MLP neurons of a small language model. Each row is named by its layer, matrix (down: output weights) and neuron, and shows model dimensions 80-143. Each number is 200 + 30 x the weight over its row's rms, rounded and kept within 0 to 999. A neuron's up and down rows have the sign that makes its largest values positive.
A block is one neuron, or neurons of one layer that tend to fire together. After each block is what it responds to, as a language model described it from the Wikipedia text at the highest values.

L12.down654,210,242,157,188,213,169,182,245,201,121,189,233,152,168,160,220,179,232,172,178,202,159,181,135,217,195,192,241,182,186,246,229,213,213,269,212,200,160,220,190,189,232,213,216,232,178,196,163,213,221,215,261,213,190,202,208,164,224,183,211,241,215,219,173
L12.down790,159,173,186,190,137,170,222,234,203,164,161,173,182,201,231,125,218,253,247,203,156,212,225,140,212,197,214,219,224,167,198,234,199,160,180,206,245,228,180,227,208,239,191,205,190,193,224,201,171,210,167,174,191,241,258,114,206,242,199,242,191,200,203,198
L12.down817,186,166,225,186,200,211,210,210,196,201,196,145,195,189,225,210,229,218,213,139,169,261,206,214,174,219,145,229,234,232,191,188,185,218,215,157,193,217,223,186,244,201,204,178,174,193,233,160,245,216,164,217,202,182,167,191,252,178,204,204,147,173,177,170
L12.down1096,176,198,169,259,141,276,271,257,157,171,229,206,193,168,183,178,243,223,221,150,249,215,205,211,222,239,205,196,142,204,224,193,186,203,196,267,174,214,222,209,195,221,126,249,204,215,203,207,197,252,209,227,135,184,241,152,247,231,257,204,169,214,195,160
L12.down1307,185,224,192,205,190,210,177,191,200,241,148,214,192,196,212,202,137,213,140,223,184,172,209,179,196,182,155,164,239,178,216,203,172,200,216,197,196,226,150,216,171,206,236,206,210,228,220,141,177,148,221,186,195,186,162,167,192,170,234,253,215,216,218,162
L12.down1437,150,238,222,219,213,184,168,212,218,237,174,191,153,205,190,192,193,238,194,271,248,186,205,191,167,141,207,152,156,199,205,203,236,210,176,195,192,167,230,219,187,201,160,192,243,253,235,200,161,264,204,207,196,179,231,166,215,154,226,199,246,212,183,186
L12.down2053,222,235,195,165,222,201,148,216,212,187,215,208,182,176,215,178,231,176,221,165,217,198,213,178,228,195,246,191,237,164,257,264,152,199,223,168,165,167,190,265,205,218,182,194,213,226,191,205,248,217,177,225,233,202,197,172,258,192,215,251,202,241,215,232
L12.down2135,215,190,128,223,220,206,188,185,183,216,218,249,256,160,169,223,248,214,199,192,219,218,194,218,178,230,213,175,204,212,213,220,236,221,245,196,185,216,135,163,244,165,173,232,246,211,194,212,190,206,179,188,216,212,214,200,208,179,148,216,211,213,218,216
Sports score notation

L6.down193,145,210,211,175,167,201,166,197,222,253,205,199,200,187,215,201,230,192,189,216,197,210,212,173,177,249,214,176,212,137,167,176,231,191,185,150,208,163,214,233,198,197,227,187,204,151,219,184,192,202,204,187,202,189,195,217,195,244,224,210,206,256,221,265
Pair-joining connectors

L6.down1766,249,193,197,148,198,148,192,206,175,195,187,241,170,162,216,164,202,213,184,169,158,149,217,219,202,199,199,217,179,210,232,206,256,173,234,196,193,191,262,160,242,214,206,225,192,176,182,227,178,211,207,185,258,187,197,229,212,208,197,262,189,204,185,229
Mid-word suffix pieces

L2.down31,213,259,225,222,145,207,246,141,129,154,204,182,195,153,214,253,209,193,206,179,236,242,237,173,179,249,249,223,209,214,190,175,236,205,198,198,214,221,168,180,182,236,226,153,163,221,177,215,216,218,171,241,180,188,242,214,235,210,179,198,169,176,220,153
L2.down131,192,197,235,238,148,238,183,188,231,236,176,242,190,222,218,234,193,206,220,192,180,189,202,182,170,172,128,143,185,215,213,212,249,199,212,171,174,224,172,264,200,176,250,131,170,159,176,227,211,205,185,180,228,227,168,205,189,205,186,181,188,165,124,231
L2.down1019,199,166,245,157,224,209,209,182,193,180,164,212,191,250,218,178,201,222,157,187,237,171,208,195,158,204,223,190,182,201,189,250,192,193,183,162,189,135,176,215,239,194,251,218,214,236,208,201,178,233,197,169,195,169,211,165,168,195,221,138,182,169,167,258
L2.down1194,204,206,219,170,226,223,182,225,198,182,191,181,236,199,192,171,239,192,178,174,177,199,181,176,217,167,246,172,196,239,210,134,197,221,189,242,216,202,192,204,186,189,225,206,197,231,186,200,159,182,226,181,238,198,214,221,181,236,186,235,215,177,180,209
L2.down1287,211,186,185,200,171,214,198,183,215,193,93,177,133,209,166,204,169,207,193,156,152,224,221,216,242,193,198,208,226,198,247,207,203,207,236,242,211,252,184,195,190,222,197,153,155,208,222,191,222,228,149,199,206,197,192,220,197,203,161,246,160,191,208,150
L2.down1406,224,179,199,171,174,247,208,239,237,201,213,182,176,213,235,204,233,244,217,195,235,213,223,163,217,145,199,227,241,231,178,175,184,199,190,245,176,184,180,182,227,159,175,187,210,215,210,228,211,185,229,157,224,184,211,166,134,192,174,198,199,181,200,167
L2.down1441,186,185,178,131,160,170,186,188,154,194,223,206,182,148,152,221,261,191,196,201,197,163,186,182,197,200,229,164,251,197,285,189,218,166,176,203,240,186,146,190,196,224,191,184,169,180,216,189,218,215,227,132,169,130,173,210,133,176,225,150,218,225,212,233
L2.down2310,268,190,170,214,214,211,255,165,202,185,181,259,235,178,207,201,178,210,164,205,221,177,164,253,186,203,199,246,203,187,178,189,233,164,239,257,253,198,221,201,168,165,184,229,246,193,214,198,233,189,158,178,205,214,189,254,274,233,187,213,107,185,184,252
Score separator dashes

L12.down355,206,197,165,181,198,152,222,182,180,220,216,233,174,222,216,193,246,162,218,221,204,203,189,198,185,184,227,159,196,213,162,155,207,202,205,200,169,153,259,210,201,236,184,208,200,189,208,212,213,171,246,201,150,210,226,213,198,213,206,190,188,224,194,182
L12.down705,227,240,217,202,230,189,200,209,191,210,174,237,153,207,245,219,206,230,170,191,233,223,201,146,235,204,177,220,147,230,194,132,234,206,172,190,201,191,226,187,174,251,217,206,143,136,189,186,155,209,241,196,186,239,226,201,241,207,204,188,181,251,237,228
L12.down755,138,174,201,219,188,197,223,202,209,230,205,252,193,176,232,168,187,167,144,200,197,201,223,151,206,219,189,177,208,166,234,226,197,216,186,225,221,183,249,228,188,204,201,228,189,218,178,214,140,131,164,214,199,204,180,230,229,192,180,268,205,146,208,214
L12.down811,235,192,208,254,213,232,189,174,139,177,172,191,191,202,211,204,167,181,215,243,224,222,198,210,194,252,238,206,129,188,212,208,169,176,196,188,225,171,251,229,181,163,198,236,199,203,150,157,184,195,196,193,151,226,209,189,197,212,171,165,195,202,187,198
L12.down932,178,185,166,188,185,202,199,165,168,203,192,194,177,188,187,174,228,166,208,247,189,217,189,198,196,161,146,179,189,189,204,129,208,194,195,217,186,208,205,252,173,135,210,221,251,206,214,231,200,254,162,171,188,180,184,273,223,249,275,213,187,176,184,230
L12.down1157,172,204,190,182,236,238,238,157,233,226,224,186,231,193,119,178,216,149,211,223,150,217,154,214,211,212,179,221,173,153,208,120,191,188,211,142,184,260,200,242,222,181,179,163,230,240,175,161,234,224,288,198,149,169,247,210,184,215,277,212,182,212,230,178
L12.down2477,229,210,203,134,199,161,192,199,208,221,173,158,172,224,226,174,165,231,196,254,190,191,188,169,189,176,246,203,181,198,196,202,223,219,217,166,195,208,179,184,223,208,163,188,206,216,229,235,214,189,175,210,131,212,134,200,182,206,180,176,182,192,242,246
L12.down2684,230,225,215,191,206,206,223,176,130,171,185,189,268,173,211,177,178,210,188,241,213,251,195,164,198,192,169,231,199,172,233,174,178,204,195,211,197,148,212,201,202,192,207,178,181,211,238,183,215,193,180,187,198,255,161,189,194,215,157,178,245,207,152,233
Preceded-by and lifespan dashes

L2.down48,220,224,203,198,219,162,206,189,244,234,154,180,226,196,217,216,221,198,182,260,210,190,200,226,213,181,158,231,179,172,206,186,235,176,169,148,165,161,220,217,227,235,162,268,215,190,160,213,216,134,192,188,204,277,205,210,152,225,223,166,230,252,202,214
L2.down146,215,211,211,183,240,211,204,181,191,223,233,199,220,277,189,206,186,164,194,237,220,217,189,199,134,179,143,207,140,206,200,194,202,173,190,193,168,208,212,154,243,222,233,202,185,186,231,244,185,139,213,201,238,204,235,231,246,170,200,196,192,185,172,193
L2.down327,195,186,200,256,194,250,241,170,236,182,244,198,203,253,192,232,211,174,248,161,196,199,273,203,220,187,204,231,223,196,157,249,254,235,177,189,233,230,204,226,232,217,184,179,173,182,235,186,224,194,143,208,220,193,190,247,187,229,237,167,253,213,201,197
L2.down601,174,245,244,203,192,215,237,209,202,200,167,173,238,193,227,161,217,217,193,237,232,141,212,197,196,212,150,217,154,164,248,217,250,166,223,187,257,255,239,221,240,219,216,154,177,208,207,229,156,199,165,129,144,181,210,138,200,239,211,220,160,129,186,219
L2.down1530,173,228,190,209,199,181,203,214,238,222,227,196,221,197,244,185,212,199,161,202,191,211,203,161,180,222,272,198,159,280,176,135,194,175,157,210,245,177,178,287,216,229,206,237,218,210,188,238,269,181,168,214,187,223,219,226,205,189,226,264,190,186,219,199
L2.down1592,179,194,206,198,212,245,206,177,251,199,208,200,194,221,196,197,186,212,193,188,151,168,205,240,235,200,130,209,228,239,186,201,262,213,175,187,241,246,189,253,188,195,202,230,206,205,204,231,141,234,195,166,151,181,167,145,190,186,196,216,171,206,171,166
L2.down1869,178,246,196,170,162,193,202,187,185,207,197,201,202,196,239,208,274,189,181,192,210,173,242,175,196,195,217,228,168,234,191,213,218,199,192,246,225,217,189,249,226,227,183,184,206,231,199,84,191,216,212,219,171,203,196,209,180,216,220,191,255,184,198,206
L2.down1980,227,247,212,234,242,187,167,191,259,177,211,256,192,226,203,229,144,233,207,229,204,273,139,206,233,163,131,208,233,217,223,178,216,199,186,214,145,226,174,241,166,217,215,145,251,206,220,207,191,127,223,156,153,228,160,157,187,153,210,240,179,145,165,185
Split word endings